MLP neurons of a small language model. Each row is named by its layer, matrix (gate and up: input weights) and neuron, and shows model dimensions 112-367. Each number is 500 + 25 x the weight over its row's rms, rounded and kept within 0 to 999. Numbers have three digits each. A neuron's up and down rows have the sign that makes its largest values positive.
Before each neuron's rows, "fires in" lists the words (lower case) most often at its 100 highest values on Wikipedia text that the model never trained on; "fires on" lists the tokens most often at its 100 highest values on Wikipedia text that the model never trained on. A number after a token or word is its count.

fires in: "as" 22, "and" 18, "she" 8, "majority" 4
fires on: " as" 22, " and" 18, "-c" 12, "s" 12, " she" 8, " Majority" 4
L6.gate1049:456440533492502518476495498529489504464493482529509479527485496498490525502518490515491505481524539493475499534449505485513504504504509506504479473485509530537479483506496502514500498509483541528546460557474476521500520479462475490503482533558513484447500493503470514497506491498526519500500499512502439465552523521493514518530495524476503477514476468521519484481480478461479536512433534497483503458497486528516503499480475501501542501540475521481514487499523537490473525519504458525541535491500469546503447519528536534473477475484505529488499517458504503459452491466498496480488519471529483510519520477486493508490513527485549496487522493494511484482500497497506520499471461541530522476551500502519472512497504481496485544521478488436483485503492500508458489510472464
L6.up1049:470474539482489489516511462495486491481517486513442509485519471507502513493491507501528503509549495521525491534494480508504469493501485516497504481509490505505454537488459507523522488466470450500531520544506535508463522459485543515450447494507504452504456480478436489454502469515485498492469512525474489471503512533529507500465493530458481513517511497507510548474507476533447526498489481518478503467496529538483520559494474520500510482499466463515501526500490535487518493512484496446490544480502504519494485507516480500476487517483505508488468528506499502488465488446553469488529516508544468473488505468500506539529494486521569499467536454494552503511480510549507491481507486534515500495501520511489463498491490477527479495504542436464518500479515490467473481493476475

fires in: "of" 25, "such" 8, "bullets" 8, "airplay" 7, "air" 4, "quarterfinals" 4
fires on: " of" 25, " air" 12, " Bul" 11, " such" 8, " hum" 7, "arter" 5
L6.gate576:502504483510451530489457510464495514492524496519524486486483493506492505504495489533527488506541508498494491461502513489522508497504438567489532553480505526462522467508524510531514533516512524493548499545503514484503497485489519477445497493505541488495521504477480490482479523482540518486496473520518482510530514486474490482435513491472510493514430480514471518504490522472489526501478495525500500447516504404487511559464471514511436467535531527494493497484508529500449553510499466517483492477515514515492509547523490528502496499530460555542497462502475502496515482520495474522485498491550499493469503459481494499561491523496521531496499511504480461509496511493520508492499483483540558481502545513520506502502483487533502496448486515480477489498493485446500459478481501
L6.up576:526474503483424527512510509465507517516534502493494499518477511511528486504458465506497496532502515487447517485521508522483488497530482489514432493483511472492508493530554447567503498553509525490540531492505520457482487532508510453524484515508465505528533466469471492493532496521497540529504486501504513558497508496520511528517509475499508456445498495509480517488491508483494476499489513523473502483505540430489522535529476483499478484508531517511479438487491503536521464513467524500536481494512511511507506516480498484491468486510487506474503467545515491482527501467511511497539499499511546490487489500535510535522502476463493480499475515517510462513479499520533481514518494492520480477503489528507515467483531518485429516509520513476521481494501472485508467499454521

fires in: "of" 39, "for" 13, "at" 8, "in" 7, "with" 5
fires on: " of" 39, " for" 13, " at" 8, " with" 6, " in" 6
L13.gate164:477498480535490485469529510483530487493511499491526522525545475518523460504478460528433521496497513500522487463519512524551496480474507482486434491530487504515486436494501513486458506493512514525490455493489463527500452525505473512508492474522543503474481539524490512469520465476495540463567469482497498519505504510494528485471516531489501519486520478539497489536489497554477550522451498514499503455481488533491496507521490476449525491519499504487516514460466495504505499473518460531469474534508463492484458468556507510483493512521478496514506448508553560455459520537468475467522520509508511451525493511457500527560491460490490474532519499495448503508472515486542521498481470512496519488480530482516528515488497497519542502514516472477486507504517505503541454472519485
L13.up164:529521484535488478499536497480513482449504488487462488503489480528487498552487497506475473481542507540512515489516430477532502474521526485524541540538544498512488512513501491476488499473525453513530512478427509498489517492538487523486519501474487486509527496531546494509503481473505527500517467495481477528482481505498495472497517489497495496490510497493518497498491487509454479515505482500539511513471501528476462509501521502506517533498471460502490469543481516519555482500543509502485503548483472532470494506478522509503547518458471512548483485493537517507479493468514525465517482499508494491476499509532521494483495484473457508544553494499515509556463520517518518517512450535494493532505493468483505523525511528468548429519464478468506457521471505509491540493455533

fires in: "of" 48, "stephen" 6, "succeeded" 5, "accounts" 4
fires on: " of" 48, " Stephen" 6, " succeeded" 5, "ounts" 4
L6.gate1067:476505494499492510478534519486523482526528511547493492504570509487480481457511494515480458498457465507476478498486533508507495480478509530473474477540493508504499487502475492524482463533514535475475442498508481479528471527502479509479527476530579496528539502494460462471533512527495499471513521480472492490463469493495507476520540518514485480493448501505511538496533476529536503474462532449508492452516514508525533492497498491507518505466463511490520462471538438457494484511442496468479525478505511510469474503492492493459490458519481474515525530487518502533469526561467461549495448468528501458489501448502473523496529485502519475460535457517503500490529475467496492515477502499526470470522518537501474500510461498490518504505505464510494444515478525452490511466504474
L6.up1067:478473518525485492515527529519534507494500485521518487494533494528501490491507494480494445473514502514458506488433495522527437453533524528475518458494506523515490507531503508484515501528510512467506464468479544508491469519501513556492479485536536509519510505499468466462511476526490483532475535459499499516498513536472506479514488543478502470480480521469548489495525484502501538488485550468513486464482522501502503486470491493498496494484477501494477475513498469450448476472485499458511498499528472514491494536508559507466550476478530489436479523500506484516437509519543493496461477463516493527517478500471465535521495477528515490491493477527485480490467462514521447476491509506460435506527475516526513513528482453505472501510515480506502492523530511438488492488511484

fires in: "of" 84
fires on: " of" 84, "z" 8
L6.gate1161:515479465546505462481455506525520495475493496511478511515501491523485460416498498522516487473470504497523492460488501522524555474498551531516481508505515529508533472464498505498525481490539517505494502521467462531493471479512501514500539518480504463542500517484523500531549522488488483483494475487529529506535509513518518483496516480496489457475499505510507499474465505455523484495458489470468539531473501500499487521492531525490498502518474473495507519489529494485475520478518461552562501475530515531463509527494514519487509557491470491507519506492503449511478484507500521488507518540490442480538474500491451509526542511525510531508519496523523485478498513531540534491500486479482470541548519526550493500493508465520508487501491529552487502465490507463528500479511486
L6.up1161:539477524523476500445487488486526466541519505490469520479461514488462514507506513468486482491531539523507514484536520486495517504513485498484510521523512495477476474495491470495497484504512507526500545476476488492504491478492492471457493513527494516524482505443498490502519533502531486478462468508500493457486513495543499500475517459492442493485462494513513506479570480504495504522489478488462519519442478475480491454500462502530474502509508512476475468526481464485487517537556532524502494454510492521499487509499493496484516505481512535497525527500505488469507539476454481466454476500483531508516503507511513492480544505516523511488493505493440497443504480475502496500523499524461513511523530548508480487486488507546465507510485475476513439479519481525504489476529495

fires in: "in" 77
fires on: " in" 67, " In" 10, "in" 5
L13.gate421:489481465513484491506499516470494518522487511523457493513539496532499457480468511476528473550471533514510493526482520571529499504460509478507504505506469504516457503497478503427516507487505531513502516476530483493512501502552491501510515471434494513498490500502517498463499494511475513478535495464516499481493545499569492473487529535516478499508475469550478481520489498521538509537518472474527496477501509518522495558512537500449514505514500460519515489511499493509456495485474532511496509510547480486523495534512510490506504496506473506485495474505517519482487529524510516477522480462478530486502492486458513493540536462491493478492490489522538478506512499470450482512492497464515499488478508489496529512505477462432504552492443540491488487458514484469502516537495490
L13.up421:475496491499457521532481495498503513466499493472476544455516472523485493532523486503497512480535499500516520471514509471485560497516473493504517488496534572496508562491506469495498516524503442476546531468496530478493523489538495565538527467502510523544507501490530502508515420573527513544494456541471521485524502518524480488527521542495486495489535470428522512472441505516507476483481456507534485488468505590461500494465511501508548530501492500529460473534499558494514542481518559494497479476514496524489509504472493526475525477493485477545462459526494521514530501496512512496445517500486560529494512493510460445499488453453429499497519474479487508520466502477514487489479513501480487509526510479465525476480456507541499478487490485484497507488521486484520534531468496

fires in: "of" 34, "said" 10, "a" 10, "for" 4
fires on: " of" 34, " said" 10, " a" 10, "For" 6
L6.gate1025:482478520508512513504515513554501516498494511500504506492533507511561483499506510501514489479536526502490531476489509461520480525502497463523488501506514507472495540498492536502509516466507489511487474507508507506495546489485511515551514534449505491510503543480548490495481517508502509462506492505498464529481519510481510479496481461487538507494480532517484466483524515502520477518475486491480472523500501506485489511474510508505475465491478480497493499504552499491489523532466500478578545481501474497499466448513529486504536481466502519538476468522514504495519479467507488495490484516482540523521550480475479462518474488454498503506503494505503493497466458482512486471449527489513486503470523462534485518525476477485508496491510475475481516473457483480522498461485489
L6.up1025:482517491527551512489472503465524506464492484471511551546508494500511506506528480490478470508514531513519489501529558505503516552469495495562474525455477496502452564480471526485526469463470497494523491549469522487507497501479478481496492518525460454520509502512462440469506487518486515523518454492479542528507501508529492499511517521469482532495493468526510512519506466494507462464516514497472489523489572482474524458467511466474515489511507446499532523557527508453531482486507494512488483471521451461509523481489476497516506501478477529550511516507469500489525539522535503497488459534536472540492504491457493532503487484522516487501526519508504511531514494483485510510491481485480495518505469526496516549523464485543560492529474493493540493492508501476525462484520533

fires in: "6" 22, "4" 16, "8" 9, "5" 7, "12" 6
fires on: "6" 23, "4" 16, "8" 9, "12" 7, "5" 7, "11" 7
L6.gate1743:498466494483470450489512479501485489448479505516510491437495509496457505451465493473497498444536514497477478449506494554459447486435458454521461483488485507514516473536480490507505469497490493547558493504480535494534550563499519467496503520527519485506486517495500460510501489478512467484508502490493517467520463481479520492516510488535505459483482539507510557493482486520511486524517533522525507506475471480461515496497511543493529518523467492479534528483528507492539480544518528496523443461481511505506517468451481523486501440471468534490508486507481490489495524504457515538527522479465485490498489493500511504526510518512463494505506501488464506505506483480530533495555490475469509467504536500499487495516472481532528487465492485481538522551474532525515504481493516
L6.up1743:489469479528471520505462522480483510443509476533487506497524497474495487469449518503545501494503462482490478517481495530509508523505504484532452485511484502465473500463479525503453538484486472496504496502536447497448499491499462494510493479486461531441516511491513512561481541483511483453480482481472482538513486522474498499497527508501483536522490456487521463516463481485444492486490493520550468506474498493544507505492533462516529493486543530498478457520466512505498442522515534540473522490552516514497482507513525488482500481480500456502513499479490488431499428477503511475481512463462503489468534494460514492464478510499481517498516476478516499512512502501497504475538485462478550506506492516458522541468540476522512504490495461544533485500527483449496498474496477

fires in: "of" 35, "a" 11, "rate" 7, "in" 5, "distributed" 4, "density" 4
fires on: " of" 35, ".A" 11, " rate" 7, " in" 5
L6.gate900:516470488498538543482490509537499462511517518503560487507474526527492457500451513499521461496515467503543549471516493474518484477477517499483512491485482465543494444459486522498449472462484523495493499509512438519491523500490513480525459522441513492505516483524480461539488522502460494479455485476449472500471488469513484533490444459463464492553513474498492522475481540507538486505508489512460490462505475496467496467486545482511508507531516458499483531492494514481486513476530470510501532484493462462495505507515512527507497497483493489542501460513480523464462491507499508508502491481504502500458496514469503493478465520481528489489492495491479518497485509489504500499495466475477496513503523488524501501546504481497493560523467469454489547498496531500533514528509504
L6.up900:493495470508478529461533530509489502487511522544544509496502509477492557476516489513513542474535456438502565481484474502507486509487507512521471497493455509514510519459508473523471508527516469483498527473492493485488483519489483470494503568446476530498553474494540490475474493482514492526481466540468474502510510554503513509512493577485510522491510513465478467464502469504483488529447476500529503469434512497466468459503492473461479574502504501518501465493453456458518472518510493518488485493521508510463445495505453518489512503464511518484461505541513509483543542481499499490481529501553532517486555460529499487493517487541475522539517508491500520464494517477490529516498477488447505490497509476528465474508484502471547516456509470493505509515506502539512498522478496

fires in: "s" 44, "of" 25, "result" 4
fires on: "'s" 44, " of" 25, "00" 7, "0" 6, " result" 4
L6.gate1720:433500506565475501526500485503489447537492527476497490511510511533493483513461527579505503518513490475487539484486492518524499505528499528490472482468486519515519457451507476519516455487457505483547515485491518489524514508502495501489503489487475475520509515506534460515464494515456492523513497474510470477482447516510494477524507446503496493482508486526503518473534513513472478554512534511516545478506485475467491476502510545492480525526479475502475533504548468513496530519523485495534470498532461514503497435501499445481473517488478495512518483502490509461462571461531509497520473468481458501461474480535510443546481521516492455500541478488446510496478492451494513504483488511515480521512501492505507540528455468524493531504501545474485505535485471515540523497494507
L6.up1720:525513488510501504514515526478506484507530541483509527521457493496506558545518512489486488494511537547444495498490500459500480493467501491478494477563454492463504489562532469524506518523519475511538528493466496463496486497481477455473489551566539504438545526507453480461512526514541479444516527503448513507513471491486454514480505520546534497506511507540535466483479498482482462463530473492479497493451476537499498542507468481515472570487552513470510480514515467508489471524455479521471472474502534484529447514553520529495472521426475480551478497472521501519504484503463510483487522460467502497476510516541530516513527529487529498477484526513528480487513465518508488509465464458491479496482502499504512525508451482515512485507528497477550480491493464508492456499485513

fires in: "of" 29, "most" 14, "one" 13, "among" 11, "were" 9, "21" 5
fires on: " of" 29, " most" 14, " among" 11, " one" 10, " were" 9, "est" 8
L6.gate1033:504502511505486512480450498513457494504493477522543510512524495494484507487481511484504531464460510573510471494466500519497469473527520513498522472513492506476503509493491543494513468526487531519525506471498482490493547469502506536510464515509483499451489514514492493524522509511501478471518487493502499508470471494528487459477529508505489497496478461487545438500498561522505482500447539433481492507490505482533520496483494500467445506513497488524489477465485454478486453487508503529501498479549478526510495500548526491513513464487475544538509521495547506476477505504500527481506526501491521494517466532475514480526515492480526528465479501498478467460515443486506506504466438489497513448553492531515513500503552536501498480531491473471495427512492506481503503494432441
L6.up1033:491491495470492487497445515508541504505461502522515472517518512510443495517440530498490530554483494521542496506494503546485497461514501501474510466472477523489491512520427485461497504514533468541518465529526512520528462528526498515471499500504479519500504519449519501521493510471435513479458506503504512466498514493505508478489522493530498491462495515511518488490465473470482524520466498500510510508506538500486515536512514545496497513528487461474517430476513435480533493485498518507458442483476494503520467496502529522459478514532474502555462499445472531501484500472504476532506491508529535506512495493506470508498486476473495535511518524454499478496488506525534459513494467473479511500516530508483505531485485504511563498478467502483529525555520499554501493498472501

fires in: "april" 39, "february" 21, "january" 13, "march" 10
fires on: " April" 39, " February" 21, " January" 13, " March" 10, "ver" 6
L4.gate226:476524481485486503561477493514485475478579489522541489448456485480537495503481499518515512465484523493477525525518488455496484481487504499473503417508489460531523466492513505493512506533471512500483480515488508525515497504514481463497495508543467506507486480514482500525528530486506527502501498520490471444508495508492483504504492502536503486475516513454460522519559482469456509483501473510468458501534474538502511502527486529513501488487482508531496530512435503482490464501501465535529452483468494484496453504522498496499441507485497495516467462499500481489510478506485544470436494529538461494470492443515508526518445517521490494454534507443469528488516509498540513496478493512477464535499495504485517484483500515463506492490476470526511470525506484508509517530516485
L4.up226:517509491496526497495517495548533503531480505481485526536499465493510504514509480517506518564493486514491449546512500470558487499515451481465460473498502499522514540524496511491537498528503519505443493482457547523537508506476475492490518504499495480515495497520500498499537481450479440514503527523500450464521502561472500463477493503510511447515499486487479491525533525456507500530543485525483498491486496456498505519516465493494534522514485546524504544500504514515482505478488514495485468502484542497505518518510510510518488496491504480533464535462500505504493498472500488504484499490493501548470478532510512490459456520479481499536505505513485516472468541513487513507492504497489516489448479513517470496476536515515519499500506483493478534463474490522521522501481520

fires in: "february" 14, "year" 10, "and" 9, "time" 7, "though" 5, "however" 5
fires on: " February" 14, " year" 10, " dec" 9, " and" 9, "s" 8, "-c" 8
L6.gate1095:525490487484496506536547527503498453524422544501523525511486498510520509489523523498463475538463495469490469511503480520459519546556547587505500530528542511492485515512530504539476504454493527506496506495464483502519473484456455500503519462509531470486514508490476523514462491533502465454530530512508475489512490472478493517474490481445489493534482494503511494508496511476496480469525496514535462513494407472500522514462495477556529469481532485469524478474484532501506497485487478473518488474534507477483499512501505524493515486462469512454474496472487509502495518479494494495479502513483491502523462474519510481490515509492548501430481474544453524533458462525489540454459525532513510482496522525478504499504464479502519537511482484473483484563519536505476475499487489
L6.up1095:478446496504506489518500502504470536528500516518517501512491502481490494480490434512545522493513508532501500457502483514474524510543544508468489485500507529504519468503438484478492507524473477452526478526522424444554489467474484525460469483496502500470484501501534515507457507482468476461522537533486517511476467477467494483520514533474468517519456505520543495505489510495496472508456537476474511472470469550544499446487470511498522520500484474502496470491519529538462484521460521499484496495482471509505476474543511470498497507486506514492525525499497497505523543476541519472516484441488456465495487495453490503471539483465551527484532477490480468529494542477489517492462511447487545479532548500461481490511467503509491476503457510494497490475462506514516520481493499

fires in: "in" 24, "a" 18, "by" 7, "to" 6, "on" 4
fires on: " in" 23, " a" 8, " A" 8, "A" 8, " to" 6
L13.gate1516:516446492482501508461505489488524506469511551472489478502517487526482521494527462491516475509498455466552464534517525503485545521455500536471440492469491533535495464448504509447543509516485515485486505484550554506509504513486513497471515467529515541484486499502504498533510450535495537480522458497500485489522481558498461512485508515485454496476453480529467486496547512473480539527525521495473507519499469497529480511476514483487533530507493462494489532488509499516529532508489482507449485489467531520458518493519541529467461533492507528465485516532446528455526555462491446493553442495479523499494529484442485539508529494479454496475509502447498533489532530488488506588480453498502479479499498524510552502500476454497543476460476466503492475477499519518530502509465472
L13.up1516:530521480536480500510482522488498500493524506480515557500531469484486507499503520474532519482521486534518453531503482490509516530484500487511488467488510512522500507467510501495483507468461529524523496526519507479477564526542535493467494450541486541518482473499516443486485481508493525497502460502515481463506472514527490486456504535500493507486513477554490560530526484526497476571497501531562495512508503514501527535506464484501529547487519497497520455477512480511528494524516540503493512488487550503525513490504522536474476514477507546517484491511511553487485525492509504493540494485475517496413489497506528499501492484491514490504510519507498513492474483528509489481523530446481550495500503511493454498495451491529513482505464506486498500501498485526526565484470473

fires in: "there" 17, "april" 12, "september" 11, "january" 10, "december" 9
fires on: " There" 14, " April" 12, " September" 11, " January" 10, " December" 9
L6.gate1228:509496543499484499467563496488490526483477538500492477456498486499477536544473506520492505503445443453531568502541449537505505518483494514522536481511481498553528499534502503530479515475476512489472495465459493471501505489470482466500454526470524496506514485510528516494490497491450483509529461499481512470489521469502512543510484460511529491477523498516480496495500500491526519496503462542478493519514499527511500481484456512503524494527501505500489493486499515517487540489535518495500488489449527486565501507484492507532531510509464548451539478529548526540532522498485510522532490484494465487496503527537495484519486537507525485507482500511497470492526490483533486506481493473491475545491469483522527534527502490457480519506474493486472479536525483488508488479518553
L6.up1228:531480512490530511514468488476481447472485479517510476501521446458558505472528503481491481479516509516489510474469509508480499474541474569498492537450510511516531499491492493479468500506509507510527464486498468510475494481528507560489501514495514500521462462534467506520487506540485531496506520511516507505464515468462471513508491457485503479505475488523519532481511502531468464513502509487538508520556479495515476513515491543530499533472515549530501484473522490518509485509503471512540496485509480550456498501519514492471517539519515496498510489483492523456465496501458493489521451519461526504454506473510521535526487512506516457486499507493494532455506494491453506488523533543519523539521500482510498509487489472521502465504472521528521514474482524504507563480504480

fires in: "of" 66, "on" 6, "carolina" 4
fires on: " of" 66, " on" 6, " Carolina" 4
L6.gate519:482475472552540503490512500447542488492521511500541497499469525496474517563479464529476517498550502512541502495500532500527516491517463451487475499469500482492484483518515476539493486522462506460485447521465472505458465518506495508492507484505506528470481528500502492486473521500498459485515500484501517484483482514517511445498533484462522496519487486516509498522492497465470496521541490491490555505542539533471494492474463500494528533544484524487504539449492554515463519513528491511541495479507464518501498494518456521510519559466487516546513494516477448467476493472516514576515514525484507471451536499478507471508528491476533537503501470534502515482525530494471520495448499486481493524487453536501502506532499462504491500536477483542510454520510527445458492450524530
L6.up519:461465459472498505468426468479498493580473497466528483453491526499502513537525507529506511531526510522558495520541533494498536519504453490512490543464544505514476472464483536501522474522502499479511501547489457457503484487482438457497465484506478522475512479500454506501496500501467486478505502534523455492493478474542512461483477503502528522482454495485482494459511513461465447503500521486513552490526513530502494550471481491488487492513497501481526487537491483462474515544467492493525451526473507461500507478489457467467502486504504493566514490483518482446474487512512482474461511535489540488491546511527488484482539507512574504514490511514461461510544494465499509528471532486488535511489477530475486483502495485484527533498500491511529475505497517498478482490509495

fires in: "february" 30, "of" 13, "january" 12, "uprising" 8, "april" 5, "s" 5
fires on: " February" 29, "pr" 20, " of" 13, " January" 12, "'s" 5, " fall" 4
L6.gate428:471467510432494498528466472435511464521525502546504458462491477496523529509472495467531507500471504492543511468536526502501507538498512507499544489530488519489485511499499477515487518509460541481525461509469509496515501509498479504506505530514503485525487505508470432488512485526502463503479534588504543508547531509506523504545525447516522533483502502499512488468489501495496486501509503523523530516518507505494538473508479493522480477532495497562464523470472475496484507528478459507540465531522471511486463532517531444536439586521511519521543487514502501535482475451472517484494448478520514486496471456462495531459490495510503494451489532488474508513479520496505513525497518468516499530519502471511522520492511503486489502498480477503471475482476486482492496497530509
L6.up428:506482505503537497515502503483503497529555468496503484464494548499500525512442515519502501516462518497505493460516522515494476498487461502460533473486501476551528511495478502475465509473487517515478519495502477557440473508526512518486527505508485506517511509485528475460527521510497519479533514504504482500479513493486469475480476482482461478538483483487470503468504525467502507504522501496493511481496480539493476512465455546535487520534509504502453519500516480486492522520499454510488574491505480521522459480526504509541531484523500476524505526530507484495493524505474512495503471535487472482552451501542530493520501524525523512499485492463495471485474531531468505483486541523510489558533485511466515514481498435520490506527512498500479494465476494491467514516535452

fires in: "well" 32, "service" 10, "girl" 5, "asked" 5, "history" 5, "awards" 4
fires on: " well" 32, "no" 11, " service" 10, "illa" 6
L4.gate544:480508498460461520498544467482540529510496502463505487522503525504483517530417511494508478500518489459505500549467508459444554515475502453548527508509523433527514495463499514526507509507468495470520506532495512528493500490496499512494509443510490517470507527479493464503488487510482501474479519482497452526480489500499494487468475483502432536519514536486484501498526485495487505489530511488504509515521521506524509485494457485502488483544448495476506526514537498485483474529506530451523540512512519505523541510520510515454517515463497494515487533534506511511449483470492457475517575507498494503504467514506496537527497479567536539489534548520528498505509504510478505507463552500474547453528485501529491534531490524523482511502513475472494499481485518526472526526507509
L4.up544:482517467527442521499498508482490498526521460489483521471502465484502511515510491541485473479514471476525485466481520493479503507484504528516439507477533509469456478534535496473528500463470509502476475508522480523431506543518474455449504532511511467484517495492477464515491477533531486513509504482449468449427511531511487526502492502517489497482518520461470521471492501533484490480502515502462545476514502525518534482500457496449479490490501459512552508478506498518500540488475498509473543514489488478501503481502471499487517511469462503511469490524471462497523474519545498517470583496473499523479493464495519498486540516523494545491499492485581509512491455530502489486501521515531520512521467510501533509480530525496539514458497497504505556512487502525463464510484517

fires in: "of" 26, "using" 9, "in" 7, "within" 6, "for" 6, "on" 5
fires on: " of" 26, " using" 9, " in" 8, " within" 6, " for" 6, " on" 5
L6.gate584:478510481541473490485514504523511517482544496476493492548520477523415485498517528509512551531507478516468517444528495471512519540499515473522501458500519539538503478506502521476494500501505489510492484513474480503471490496511501525562531497503531535518481479516543513478533521490498481503508468501483482509477487506554508534486481459512511540443473508505463477468535503515456477501520459496486476456506460491499492493516479491495524484540473516444520524515461470493551502515453514546480496487499502524487526484514492482510579496517480510497475463453531484448468524524558510469482481496477505518475529475492491478500466473501496501517486530517532487521545517450516499533526529514499476515459514515514535498497487489503507519509535495485481494489500516509488465469466502
L6.up584:504483509519473495471529514482529492480477510477469492529517484490454519498523487485468542539503487501482489464493485460520482501508514497515492474484514525516477513511517531518487522497486466521469467512515496540472454494507518481519511498494497492481462483511563512461495527468499487469491459476528480513518495538532562539514519452499454517493515507541466510512509461511473452492522446537463489508470478485447513504525510475516517499536490501440474539542479517503564508465446481506530500509522496562507532514506490488550542488500430526528509476507476500459503504494468559517501475513465515465525540433510485466514469485529479464514505530522496503492484518511507508512499507511468483518491507512512546458482485513506503533512538461498515514475527504495454474468458506

fires in: "in" 91
fires on: " in" 41, " In" 33, "In" 18
L13.gate1681:496490469516480526503478536462507485511485512506478479509517545478501494476489509500527445533515495473549497520490520517475497484505465522476487521493513550496463494447468498475535538486535488523532526546509474521546476492441485473484523468504518492501491531482547464471498529503484474489491443467492520479513503502506532462475498534452533497489494486490536512495494520510524473482481498500490500478490516554462460517421492471472468507483487457482505470546468491535484538471505517502488470527557484502499491460533499488489513465499486504556531485496451497528494554484498474493488512479527512502464503504524518490518479493525479485543512480503514517545512519508466486506484487477517477530465509473480495510512489517547533520480481502485516536530535549500499473498482504
L13.up1681:504459486489534511543465496525528511495461517474471491536501516530516479496505497468506521439504483547519464455468508497485522486500491491482498479493507497529512465514492498512543498492492521536496509524488487510495496483518517499440478515503491542488475517489489492486501522482532570503466465520455469478498475511525469478485475499531474482492471492531514549477499540494488501507487506494514526488508512519496488525492460548461518515534484493507495492484509485529492494463507545468455471516531496464539498513537550521521524523501505493494497491532513509511511497524508492456516533514482507527535531465522496479490552495502516518489496519519518468508496497468455495487494489498504502529522479486511518479500530465468451492489478483515484484458485430548525498511472495

fires in: "june" 16, "august" 12, "july" 12, "april" 12, "march" 11, "january" 10
fires on: " June" 16, " August" 13, " July" 12, " April" 12, " March" 11, " January" 10
L6.gate1226:484449494514476497536585545488460491477474484527482489476510495522507483494502509461480505536527527504496502482461482530549478492541475511500494530474494495538498470515497485539494490483493502506540473472495481565527527562488457488509548521486507514511497530492502477491506530478471506497509482517515496447485519510484478506516515484492527501506475510507532487467542521515480498515502501499436502511454439504513507459487480529498533482520504500529467515501508523524480510490517470501548540519507502470486478443545489493474513500467487521504481484530542520519503517478466527471501497496545525536456517499539512482455498510530557483483500477480487511524486487492450521532512489532451488510478499484490502512518495504532541509524489469522492519555435484495525538498500485
L6.up1226:476463466507523503547541500490485483490497491487518467517494495503510511517485508495467459516506482459503499515557447533554461478524511531481516518510481477534476519489510501550481489495485491528501503463507493530498503527497483499513507487451499524486494481483503529523463535489478482517490511526470485484496519479480483485492513492503548510552524551521504519487502467484511506542483512479522497497476456520493510476496496521525504425483504506544477500485516529535504514443494453488535526516492519469502491497530518491503541541492510491534501496525516526515522529477505518491492497514532509527502492450476477530488474519472558519496490506497505530478513514481461524495532495518515495535492458509538521498507534522527493501541484459545463530512473467528505521535486506

fires in: "january" 25, "february" 16, "october" 9, "september" 8, "november" 8, "4th" 6
fires on: " January" 25, "th" 25, " February" 16, " October" 9, " September" 8, " November" 8
L6.gate555:559497485505483505467467502518507497482503524479517525470475496496460503465537475497523474507528498507504482502528470447484493519498558490496458466475484489489480472547510510497493476521485489472499525492509504547504510491536494473473515491560525501490496464501484516523510505456538487505502513470459513479515500484448501490514484489491493518509470504458456447514463458489504480524489501494500471487491480499517452530509485509506517501522488491513471536553487561509459520502494491522508487485502564499512477531521487510520467526498503509485524463469481541517491487492461518505489494514494507468539531469492458466517508479487488493480525509494452464467509551497486491481481514518484515472529535497485469483517552496519509525537501471497508532499525548490479458491525497
L6.up555:531496544480505510507498538487506484549497478490540441471502517469485481489545504458516512528544485511510494510503498475538494521508521504523442552493528541507509493501504490529508516532513492494504501529540480482536512482498505458485537483479505477506526519515517459498548499482479514518463487517525505455460473485520495485531487480502534478515466472502471502493486538480461506524488506536493500472536467471478547473523486477470510489533512476464512555544479497539539444499510468484468480495513491519513479516512481509499559517513476562521507502448485409492518497486496499506517503502502505529510529516509488482438534541515484476504521535506502465496505469439501459530473504540475516507490471481499464526532494531486523441478530479516451492535501475559521461431506495

fires in: "4" 27, "6" 12, "3" 9, "2" 5, "5" 4
fires on: "4" 27, "6" 12, "y" 11, "3" 9, "19" 7, "2" 5
L6.gate566:499506503502497516481499469474544486521490484506487501543517495495512516520454493492496498472538489500514496503498502548521482483469529517505560490492446474489468490461515503492494459485520478470482532486480508474531539521495558549501535472493490505512516487509503498484516528535453512496502442498464511498496493511488535493500455537532456481485502489514508550493495510481493500535470471488479501501458515505457540465470531510475505504540477475493496504502510469488491456514527483477524478507527519499442473497449521491456530492504470528518515462472540539503488510473483498504509518462509489525471495506472516515502432525525557487536463476496454483535512518502526513464493470545518503509476485483517496497534487484506494531465447465504494490501524544512495486472495496
L6.up566:507550512499516513541495510501485449471526516530457472531508453517504463488511484510511535450485517453485530467448480426474510482511505483513523478503525546505542487460538531491528538499502501575491465476478514527510482519510482535515509460526477485461488520506572520474464510477507555506533486514467478508475478545533500490524531547539495526516492491496538483515485480486507493492502489483519472510501495485480522463462501500527516461497474523480456485484521502461508502504509492502560483539533487505500493465498531471514492498524483535476500495535489480496453490506484518497503514522478538505447484529460483478503497552530514497477480473534532483504516525512499467515512477459503486514488466526471473492501465430506534481525516509501513477535471547484486538510515469